python train.py --hidden_size=320 --head_dim=64 --positions="rope" --rope_theta=10000.0 --tie_word_embeddings=true --optimizer="muon_variant" --max_seq_len=1024 --max_steps=13773
MLP neurons of a small language model. Each row is named by its layer, matrix (down: output weights) and neuron, and shows model dimensions 96-159. Each number is 50 + 12 x the weight over its row's rms, rounded and kept within 0 to 99. A neuron's up and down rows have the sign that makes its largest values positive.
Before each neuron's rows is what it responds to, as a language model described it from the Wikipedia text at the highest values.

Description: Reduced relative participles. Past participles that begin a reduced clause after a noun and are usually followed by "by", such as awarded, surrounded, provided, noted.
L10.down747:50 53 55 29 23 53 64 47 51 64 20 38 12 49 48 59 53 45 52 40 40 35 42 56 60 51 42 49 63 34 55 60 50 73 47 39 52 41 51 67 32 61 48 20 35 49 69 52 49 52 51 66 36 52 48 52 51 63 52 52 40 49 41 28

Description: Adverbial and degree modifiers. Adverb-forming pieces and modifier words, often mid-word, in encyclopedic prose: the "ly" in closely and carefully, well-preserved, best, together with, approximately.
L11.down368:42 46 42 73 65 60 48 32 36 39 48 56 29 52 68 76 52 29 53 44 48 49 46 52 42 13 55 58 47 72 45 52 55 47 33 61 73 54 60 58 62 35 38 55 47 50 51 50 43 33 28 47 35 60 47 24 58 49 67 49 49 51 60 40

Description: Mid-name syllable fragments. Word-internal pieces inside foreign proper names, especially romanized Chinese, Korean and Spanish ones: the apostrophe in Yan'an, Chol in Ri Chol-hak, La in Las Choapas; also hyphens and apostrophes.
L11.down726:71 38 55 47 58 69 59 55 31 50 48 64 40 32 63 50 53 42 67 68 52 40 43 42 57 46 76 53 61 34 65 73 56 51 32 56 83 58 48 68 37 57 35 40 62 18 58 82 38 33 61 58 49 18 42 72 57 53 43 35 48 50 32 43

Description: Name-start word fragments. The opening piece of a longer word split into tokens, mostly proper names such as La(fayette), Mc(Daid), De(Candido), Van(derbilt), plus technical terms like de(hydration).
L7.down91:50 49 52 42 60 51 48 57 66 59 57 67 40 44 53 56 58 11 56 70 43 52 35 51 38 69 32 55 66 29 56 57 43 63 41 59 44 44 59 57 67 52 51 48 44 29 61 47 19 48 40 54 46 39 42 56 54 48 37 52 55 50 56 69

Description: Word-initial pieces and year digits. Fires on the first piece of a word split after the or an, such as out in outskirts, outspoken, and in in influx, and on middle digits of years like 2015 or 2021.
L7.down214:29 44 55 63 57 48 48 43 48 51 56 55 36 58 34 50 44 39 58 41 68 53 59 55 48 50 59 53 37 48 30 67 46 64 66 53 38 44 31 45 39 65 35 43 54 57 43 30 46 50 49 49 39 69 49 73 65 57 56 22 68 50 44 70

Description: Foreign proper-name fragments. Short syllable pieces, often vowel-final like a, o, la, Ro, inside rare multi-token proper names of places and people, e.g. Gravina, Pietrasanta, Matsumoku.
L10.down704:44 49 64 47 45 49 44 77 53 42 53 45 63 51 38 33 32 59 40 64 63 63 66 49 48 66 57 48 59 47 61 42 43 42 31 44 57 49 41 66 49 29 45 44 37 28 42 54 60 59 42 61 58 16 51 31 50 45 55 54 44 51 44 60

Description: Out as word start. The word piece out, and similar spatial particles such as down, under and high, at the start of compounds like Outside, outskirts, outer, downtown.
L11.down223:67 41 44 41 55 52 26 60 35 34 48 56 42 54 21 37 40 28 52 71 54 48 62 43 55 40 37 59 31 44 33 46 42 37 28 72 43 44 50 50 63 49 57 59 68 42 61 39 41 52 31 53 47 61 43 45 41 32 56 74 62 41 22 57